config = dict(
    num_hidden_layers=17,
    hidden_size=256,
    num_key_value_heads=8,
    intermediate_size=1024,
    hidden_act='swiglu',
    norm_eps=1e-05,
    positions='rope',
    qk_norm=False,
    optimizer='adam_variant',
    learning_rate=0.00125,
    beta1=0.9,
    train_tokens=608800000,
)
MLP neurons of a small language model. Each row is named by its layer, matrix (down: output weights) and neuron, and shows model dimensions 48-175. Each number is 500 + 40 x the weight over its row's rms, rounded and kept within 0 to 999. Numbers have three digits each. A neuron's up and down rows have the sign that makes its largest values positive.
After each neuron's rows, "fires before" lists the tokens most often just after its 100 highest values on Wikipedia text that the model never trained on.

L5.down286:483516469500503524380534557453467472434462421520433509546539444548504468450516515470506496500516521537530484504427443410513608444514392469459457552534515528507487448493462513467514509434525464451490413437492518544565447449464528551534497450512520455524513470501471501479491516487495547526491458473453483541486530516510459535482541473475516485421445531521565495435516537494469493555479
fires before: "-", "al"

L5.down563:522563522488523484471463564499467473482500382517478569439467463558435493478517490499510494514522549585590475539455505539493509471526492449458494560511479483459530454494401479497494462510530512430511482514504554516536437512497495500578512435521496522492451457457422464431495522515490543477498444479476526570493530514535480532478532491487494401456531416494491573436542445477475482501514
fires before: "-", "The", "A", "H", "In", "S"

L6.down572:448540481389568479444517540511485468474460469489429512516548434495485580459448475535503502533528503494509475508464446509508547456495529544517517432558478443482444538549443450448484468470555505411483508477538562549524497513471503557517486561449559497479526517499471493497508501495507554530388453466447461522535501418480479558519495502578472477500507526481555439509522451539566523506458
fires before: "-", "in"

L5.down50:541482508483466607521472493479427528511436518519448453437491519501535501507453489517449503555490444568514469443442438481536594554508582578541439528487556501512472582449515471536461506437545503519513491419446537493487495502417530486499453515507558549468543491547449512541521522533517517476545466494498479549500547407528513500467488503473482505497456496529577473489471483538507499477538
fires before: "|", " |", "b", "ing", "is"

L7.down98:540471543500502531412536419491515557488510474464488476524494506450507576486570534495475521485501529489602467501481530500580500530477485512459489454454534509439464468483466447494480506503570442555493523558537556536504493478434473485516475543497603462546522445513498484524502480505528486484507529436520558452480459522468489530518505428513467483504468531486539490485484510516486542583509
fires before: "==", "S", "===", "E", "The", "In"

L6.down808:568451527462477567552457470476514476537533457527434492572552464529479509423526478482476487427465498507457543467589482452496493547430438528482571531460503535503511470536528461558493605560505503545534506477420450515493460498511557457509496407449542514505508525479445516579494511545493537498489468485506526506530434519491566491494473512510481466490501487466534542521497552551547484555523
fires before: "d", "p", "m", "am", "v", "b"

L6.down507:522452464459487540544424471569452560541492445492457555398526468541532529507444546471443454440459418468489544534487493501571578515453485487528564509542560505483517503524488458543558555521525478518554502386453480525468437513514520539513442476497512504462526542507488494553556496502492532453601526518465525521489436434507495432507480485527522474508488514484462503451460526462539489489523
fires before: "b", "p", "t", "mer", "ing", "z"

L3.down610:510498573422457470577482489533529548575477497526512470518507444533475479513452508503496506515491475500475528479559460588438534468508522557483462500544480521500464422526409443504499518770513536494488538480479491496498479473464518556434508514516508500547539538552520492507500570548508439553492482524517541509547519506465506532478510563466509450528537458448529494508471469489491517528483
fires before: "pen", "pp", "per", "pt", "cc"

L6.down638:515532514399493502402478429530488516536564438490517474522495554509537550504521541490487554507509502490553499463535433459543457470524494481494493423483466498452510467497463410529510430551520524537518486542516507482600564506507474487395487507490502537534484383496500486497509477587503580473459504470499414517522493573489446490393517462509436425510466509533516568494485503456527559525490
fires before: "==", "In", "A", "O", "===", "D"

L9.down936:532453500487514444446530495488449531468583472438511490522504483528560494537548495448516477497522591486468473488457459517526456507447470475501494392500509544473479379495480425502509498559499489529507509494490492492465524463481433473493543422453510486489491454475504466546478497490510451457478563456441485479474477593489523552532539467421536517489450527487481459591483501460500518495522
fires before: "==", "In", "===", "A", "O", "The"

L7.down240:531499524516495559434516566444455483449442507528484560480483454496468536429515423474437489532543508601536494434431427449442518458503491503475431478578527520459443511543494494504489484460527415458482472476599554518511560542566544458542515535491536511535390465513521439533470527497477450572518411455469536565451478508560528501518503540557502478458537542522518453468544442414498486549483
fires before: "-"

L5.down513:502500504446442470518504506497478471474497440516512482506538441537451411520422500525510485486491479474495475436434509556479503526523472490571492503500491524493501523550493540473568454473479506523455528503478522502522418506458551523433589589521534463451502494506467486504459449562479488400561561455371470503565479445494595535466471436486471473484534446452468477518462488542510458538467
fires before: "-", " to"

L14.down641:471530518540504499490465528470474455497474519482478531476498463566442568541498525505431505524496462520465578476519496488485529470483503499449475436511461518448421523539500493437446516473488541461503468433464519510486494439499541538513536486471510472488516493485505496559437550548495600490490439472455501495440469466447526460592484480486507494472428517612491494461509541513484537432491
fires before: "on", "ons", "ect", "her", "ent"

L6.down120:548477528451503455395423526530505462501522520489492538462473479495484547501553488459490542540476541515525460442516491546448508528534553458486506425537491530478506492513489493558503458557447482508534521523575511588414485528436532539472471500502435550425558472569490525526416477563461523487524513514443483501539521498512538546487484470445496515497573479422490501587550472550542498515513
fires before: "The", "-", "A", "In", "S"

L13.down852:476495499523440449487470508511474470525443503483470510512492499537448410488501524516475483476549522528486507457522468496494468479503454511544486547518497509487497442503506543532465411474574418414536546578573543511486475479495411513501546530493503579495462483507500487495517459534472454540481559513472479520563477475526465517472574468489531475507514482463470441484468471508470391544512
fires before: " that", " the", " to", " it", "ing"

L9.down780:538465496392493510471550457499559580494490494537491440527478493480484542465530519433552508468481516528492516541484439511558500501549542516501529461473466542543461441516536456476416500461528486545554505533459461555535510495524514475499503500480481549530488440505571431548501499518546489492480489508548520531524467532516573484478494511514496491518460455537468508505400540523549484556536
fires before: "==", " |", "S", "In"

L3.down57:508479555574443444532516543483534496516552494494520508522508546494480471507559494594481517506504448498518506489495476521541471594519507506448459530505428470443541534492525482539485494706477469498571481467545462501569491531520450555493478485537553547542490442525521453508522490482519515563464528545447514514513575565416475552499462528485510393468560513497514525462487529525534570563501
fires before: "pt", "pen", "per", "cc", "wn", "b"